Weights of a small GPT-style language model, trained from scratch on English Wikipedia: a variant of Muon for these matrices.
MLP neurons of a small language model. Each row is named by its layer, matrix (up: input weights; down: output weights) and neuron, and shows model dimensions 80-175. Each number is 200 + 30 x the weight over its row's rms, rounded and kept within 0 to 999.
Before each neuron's rows, "fires after" lists the tokens most often just before its 100 highest values on Wikipedia text that the model never trained on. A number after a token or word is its count.

fires after: "0" 27, "-" 9, "on" 7, " under" 4, "'" 4
L6.up454,165,181,228,244,153,184,143,221,220,199,250,150,173,220,173,176,232,185,224,172,143,171,214,223,220,230,254,175,212,205,129,173,192,197,260,241,190,225,206,204,199,194,263,164,246,171,201,188,188,190,143,196,181,225,122,222,185,218,230,197,199,202,235,216,203,217,197,198,220,187,184,185,216,219,168,170,209,231,246,207,219,266,162,235,233,163,219,236,182,215,203,192,151,173,192,180
L6.down454,166,233,203,233,163,220,166,169,167,198,189,206,185,153,158,171,177,181,152,217,240,268,185,192,234,207,206,215,197,226,172,264,190,193,177,192,210,186,196,189,182,205,161,177,170,209,159,220,167,211,192,245,225,187,243,185,247,153,184,198,211,237,201,228,168,181,155,231,209,235,202,200,242,213,208,178,211,190,231,205,188,226,187,157,210,174,171,169,242,195,259,202,160,196,210,200

fires after: "s" 17, " C" 15, "S" 8, " St" 7, " c" 7
L6.up610,210,205,206,201,193,180,227,202,182,208,237,161,274,205,191,203,250,193,175,207,246,168,225,179,179,199,250,192,205,202,181,187,200,244,200,200,188,181,227,178,199,254,215,201,211,144,210,171,147,207,202,235,183,161,163,255,268,271,206,178,178,208,184,227,240,195,176,189,226,158,178,257,252,166,208,233,177,169,208,237,204,181,224,219,167,201,194,210,178,173,244,236,232,193,146,224
L6.down610,175,154,246,230,165,225,234,242,187,226,171,225,130,220,201,185,151,226,265,248,217,200,156,203,202,228,186,162,214,186,218,154,170,155,186,215,225,185,204,211,187,219,198,189,151,154,162,234,157,203,228,199,213,216,196,175,201,171,258,229,185,251,234,197,162,118,230,188,140,244,217,194,219,190,193,165,185,214,263,220,219,227,164,200,171,185,201,175,227,228,223,245,154,199,217,205

fires after: "s" 48, " Co" 4, " Des" 4
L5.up608,229,192,241,158,203,166,211,197,170,151,204,233,215,267,146,268,199,218,167,256,243,211,168,227,234,215,279,202,173,227,188,191,176,251,158,194,221,224,209,210,173,208,189,218,223,145,212,174,222,190,254,207,123,170,172,203,219,179,182,199,154,207,149,231,173,175,181,177,220,179,222,208,253,184,235,175,194,234,165,254,203,185,229,169,200,122,228,179,206,214,248,214,184,209,193,176
L5.down608,188,179,275,250,239,229,186,242,230,184,216,179,203,166,182,180,165,235,225,170,180,182,201,203,176,233,221,203,226,256,210,211,175,232,257,206,211,160,233,233,186,208,180,176,144,177,184,222,193,133,150,193,228,178,257,183,184,188,199,208,192,203,236,282,208,216,180,222,207,169,199,151,200,240,218,222,182,234,241,191,254,163,209,203,143,236,197,197,168,178,166,214,184,201,225,171

fires after: " " 60, " E" 4, " L" 4, "s" 4
L2.up499,234,238,194,184,187,193,209,203,220,196,187,164,199,219,227,239,231,209,176,274,207,169,210,223,187,213,183,206,224,183,194,176,164,252,172,232,241,217,193,225,283,221,195,176,212,146,210,224,178,234,265,196,208,207,209,168,232,176,191,194,201,182,162,163,214,202,258,138,187,197,259,198,246,269,216,179,157,243,192,181,200,214,181,162,202,181,273,216,253,237,193,184,222,188,186,179
L2.down499,222,138,204,204,272,211,164,171,152,220,172,210,190,170,176,208,154,193,201,156,221,163,150,172,241,213,161,181,239,195,160,230,203,143,192,176,150,213,247,195,175,261,192,226,172,207,186,216,194,166,204,210,222,189,158,195,213,204,204,200,212,165,193,150,200,192,133,220,230,202,152,150,184,152,175,241,225,164,201,192,217,166,172,225,218,207,156,184,146,170,190,295,177,237,204,206

fires after: " " 65, " (" 6, " \"" 4
L2.up613,220,177,208,181,204,210,252,213,211,185,219,183,161,157,187,293,198,240,171,254,179,202,195,193,186,184,220,180,227,181,236,217,189,195,203,252,176,188,166,171,178,218,196,193,211,170,213,217,160,251,221,245,160,183,152,223,237,225,231,213,186,228,174,159,160,182,178,200,217,201,210,210,223,258,185,148,142,142,220,199,213,215,217,212,217,225,175,192,194,182,201,248,246,193,176,189
L2.down613,217,219,168,206,220,188,151,171,178,181,169,188,264,215,198,150,179,122,193,178,174,191,213,228,204,163,193,200,232,242,162,177,154,201,147,155,199,231,213,199,245,161,212,215,185,255,219,240,226,168,187,197,226,229,193,205,177,212,193,152,207,205,144,200,232,194,186,179,203,183,189,167,165,160,227,183,228,219,203,211,149,196,206,210,216,187,230,244,197,186,245,170,199,230,123,200

fires after: " " 41, " (" 5, "-" 4, "tra" 4
L2.up25,194,235,243,184,169,238,210,195,260,226,125,157,222,223,190,191,196,202,195,232,149,201,185,217,201,174,198,250,207,231,204,179,218,180,188,247,212,201,164,213,187,180,226,210,184,140,242,201,196,197,214,209,248,225,199,173,199,183,229,211,193,170,179,157,205,157,169,227,179,247,238,188,190,219,239,154,246,142,207,170,223,252,252,196,186,176,206,234,212,241,196,216,234,195,195,241
L2.down25,226,195,166,203,227,197,160,190,156,232,171,164,195,209,193,192,199,197,208,168,198,205,221,153,212,235,186,201,227,179,206,254,167,141,205,159,174,230,183,181,218,191,214,152,212,166,188,210,213,203,192,202,179,214,153,170,169,166,213,150,228,171,183,250,179,228,210,200,271,146,200,141,222,175,201,238,199,165,174,209,159,208,195,175,259,214,189,212,177,199,191,188,209,199,172,198

fires after: " " 38, "-" 13, "0" 5, " (" 5, "/" 4
L2.up820,171,220,200,286,178,218,162,173,225,197,194,199,208,187,176,180,198,247,204,208,201,194,181,212,215,230,176,152,197,195,211,193,276,219,212,248,187,212,210,191,249,203,238,215,194,150,205,194,172,189,163,203,167,196,234,210,206,235,207,133,194,180,237,220,165,214,166,179,211,219,252,153,212,225,225,204,227,164,169,168,187,246,187,198,218,209,199,194,244,215,176,234,217,129,233,182
L2.down820,199,204,167,117,209,196,219,166,147,195,229,188,188,192,231,238,191,238,235,214,212,186,235,239,182,215,175,237,217,221,181,159,147,140,217,163,192,148,125,174,159,163,154,184,198,271,175,214,216,214,238,220,201,227,131,158,196,205,212,281,233,207,228,133,192,183,242,214,232,183,200,252,172,165,201,166,194,227,256,179,232,136,188,168,186,215,225,183,223,166,159,221,172,187,242,215

fires after: " " 51, " (" 19, " \"" 10, "-" 6, " under" 4
L2.up1002,172,167,219,181,186,189,198,235,208,183,164,186,235,190,210,215,219,171,167,286,191,263,225,216,192,146,176,223,205,202,218,196,228,177,189,205,260,193,212,248,219,175,194,171,250,128,187,206,179,225,165,216,120,148,174,228,224,242,196,187,183,189,211,163,238,194,197,161,166,223,252,196,164,277,177,130,221,210,196,176,263,176,243,184,156,199,225,227,233,248,165,168,220,187,180,190
L2.down1002,165,171,190,195,197,216,207,211,190,156,188,174,228,193,223,183,248,202,209,180,208,186,171,206,239,233,194,168,220,244,140,248,202,224,211,215,169,226,199,126,245,185,221,216,163,269,213,212,166,168,205,218,261,196,192,206,208,153,213,141,217,233,195,164,188,186,206,200,180,188,181,180,184,182,187,181,241,172,195,102,194,230,182,222,271,209,174,206,198,214,232,181,147,181,219,158

fires after: " " 53, " |" 15
L7.up1216,230,176,165,183,194,204,181,130,222,270,194,221,201,155,194,167,179,216,218,209,227,190,165,176,250,206,126,209,151,170,194,161,150,146,217,217,244,199,226,141,179,201,172,238,180,174,193,249,234,204,225,219,236,261,187,178,206,189,202,163,156,170,253,210,246,228,196,205,226,238,178,179,146,217,239,177,212,203,190,193,225,155,232,179,197,214,228,164,240,210,216,249,142,190,217,181
L7.down1216,212,227,242,212,201,221,201,184,234,142,131,214,175,216,143,220,261,227,191,201,171,213,213,192,203,263,291,243,243,176,246,219,180,236,193,156,175,242,193,252,224,224,230,206,178,157,164,197,234,210,205,182,188,189,211,184,233,174,168,233,229,245,175,236,173,217,187,133,197,128,179,239,205,196,202,221,172,220,187,242,177,223,197,233,193,236,203,239,129,200,214,166,239,226,179,198

fires after: "s" 50, "S" 7, "|" 5, " S" 5, "res" 4
L2.up510,204,184,215,212,151,167,176,163,199,195,204,264,179,174,166,226,153,203,209,176,224,245,264,241,198,193,205,205,195,93,200,222,224,231,201,172,203,229,171,230,190,223,201,198,231,251,230,182,222,133,145,191,165,179,179,208,119,230,188,98,156,264,208,163,263,185,207,197,190,224,232,149,219,171,211,188,194,187,210,248,188,208,160,146,221,139,199,180,193,174,237,212,196,222,229,185
L2.down510,194,200,203,171,192,192,249,196,263,212,213,154,220,195,241,144,253,213,161,223,174,214,165,245,175,254,240,204,216,147,195,189,191,212,223,226,220,220,276,203,239,200,243,208,158,231,185,238,196,136,259,181,237,222,215,211,236,143,157,210,140,189,161,225,149,249,220,167,156,165,180,233,230,239,196,210,218,227,213,233,224,171,291,239,187,265,203,234,241,187,169,230,193,190,179,144

fires after: " " 57, " St" 10, " (" 6, " de" 6, " \"" 4
L2.up768,232,182,162,244,234,176,215,191,197,171,209,190,202,208,231,178,155,250,165,246,214,168,143,255,194,207,163,208,246,183,141,185,185,202,232,243,212,227,155,215,173,219,160,233,194,144,188,193,160,168,259,176,171,197,245,200,224,207,205,239,210,194,176,222,171,188,230,209,177,215,242,186,225,174,205,150,242,229,216,181,131,235,196,202,205,215,193,185,181,133,141,243,216,168,195,172
L2.down768,177,196,215,156,209,202,250,172,202,257,187,180,220,175,241,190,206,194,276,212,143,229,218,183,175,172,217,209,205,234,244,196,218,221,179,230,223,175,192,248,166,169,177,180,203,236,233,226,216,188,176,225,235,220,167,212,160,205,160,208,204,203,203,176,161,188,218,158,212,214,148,198,198,230,172,211,216,180,202,146,246,184,191,185,139,196,186,183,251,213,210,199,207,231,247,197

fires after: " (" 19, "-" 17, "'" 9, " " 8, " \"" 7, " /" 6
L2.up1024,177,174,206,203,159,194,116,220,212,186,213,152,203,238,195,236,252,130,281,211,187,209,164,233,185,205,204,165,241,194,152,240,196,191,230,199,229,139,170,247,197,230,239,203,175,199,195,221,258,196,220,244,190,228,188,169,181,234,216,195,193,247,192,288,197,220,186,207,161,219,226,214,200,256,212,190,199,136,210,203,251,223,185,224,212,163,185,200,214,165,168,282,181,117,168,188
L2.down1024,115,215,209,216,160,182,235,193,205,227,181,210,193,191,172,196,175,237,137,154,218,189,220,215,211,223,220,195,223,203,170,202,219,195,203,176,167,213,202,204,211,174,173,208,172,165,145,196,150,218,177,179,197,215,231,225,200,160,141,205,165,172,239,155,233,201,167,202,225,181,220,164,204,156,169,213,174,311,174,190,140,179,243,178,249,245,258,180,229,245,206,162,200,239,166,213

fires after: " " 37, "-" 23, " En" 8, "en" 5, " (" 4, " de" 4
L7.up273,214,114,263,208,179,183,202,181,196,244,167,207,237,163,217,196,211,213,195,231,181,173,155,208,182,186,156,230,189,151,225,227,198,204,214,203,209,217,156,178,196,197,208,212,178,195,211,223,221,253,216,217,246,236,221,223,142,256,231,208,191,197,159,183,183,165,202,194,132,192,231,241,197,219,208,200,201,213,233,206,196,178,179,194,157,208,181,184,212,186,169,224,196,228,178,257
L7.down273,259,202,171,207,154,164,184,232,184,235,205,213,186,240,224,206,217,165,244,176,182,202,225,172,197,238,194,173,184,181,111,204,213,175,178,217,181,215,232,170,183,143,169,223,163,188,191,220,184,194,163,197,154,163,145,184,237,194,173,201,177,175,223,145,223,239,141,208,234,210,172,204,229,159,186,200,214,162,157,206,216,171,167,183,180,149,251,206,208,209,203,212,231,207,165,238

fires after: "s" 40, "S" 8, "os" 4, "az" 4
L2.up1186,232,209,173,210,178,212,177,193,181,208,232,236,230,235,182,263,129,223,183,173,197,205,227,228,227,196,222,207,216,222,177,172,228,215,186,171,242,207,184,191,194,202,219,265,226,202,181,223,180,173,129,172,173,250,147,209,153,157,195,211,230,217,161,233,230,164,190,237,273,182,163,277,262,242,203,176,209,194,201,187,171,217,192,144,221,195,210,200,175,247,195,183,195,173,240,193
L2.down1186,224,234,234,189,223,244,233,214,217,167,167,162,208,157,214,141,238,160,217,208,214,215,193,165,237,183,213,194,218,222,208,240,163,233,221,240,201,216,214,171,211,185,197,148,182,194,215,161,197,212,256,179,188,141,237,209,223,185,195,140,179,202,218,200,149,211,177,186,158,237,227,151,194,180,218,245,236,234,182,195,226,190,199,253,192,236,231,205,218,165,175,268,196,212,173,228

fires after: " \"" 38, " " 22, " (" 16, "\n" 8
L2.up479,251,131,130,195,156,209,163,189,219,179,202,203,168,231,240,227,220,200,176,263,172,202,189,229,234,201,187,202,206,209,227,205,170,173,208,256,170,178,167,186,175,203,211,183,208,173,206,200,210,191,239,198,239,243,188,270,182,217,237,173,195,168,144,198,217,179,201,189,142,253,200,235,243,172,272,234,242,141,266,195,207,169,231,160,154,239,201,193,280,212,190,204,198,171,194,133
L2.down479,154,240,229,161,204,202,183,200,149,225,166,210,222,179,165,173,196,174,189,156,239,191,231,189,151,183,192,226,235,211,218,203,194,267,197,149,197,203,213,159,184,178,155,202,200,193,195,199,232,203,167,219,176,187,176,136,187,170,175,229,223,234,224,197,184,227,228,199,264,159,179,168,169,207,197,159,189,220,164,193,182,268,174,236,192,191,192,259,142,212,233,191,230,226,179,235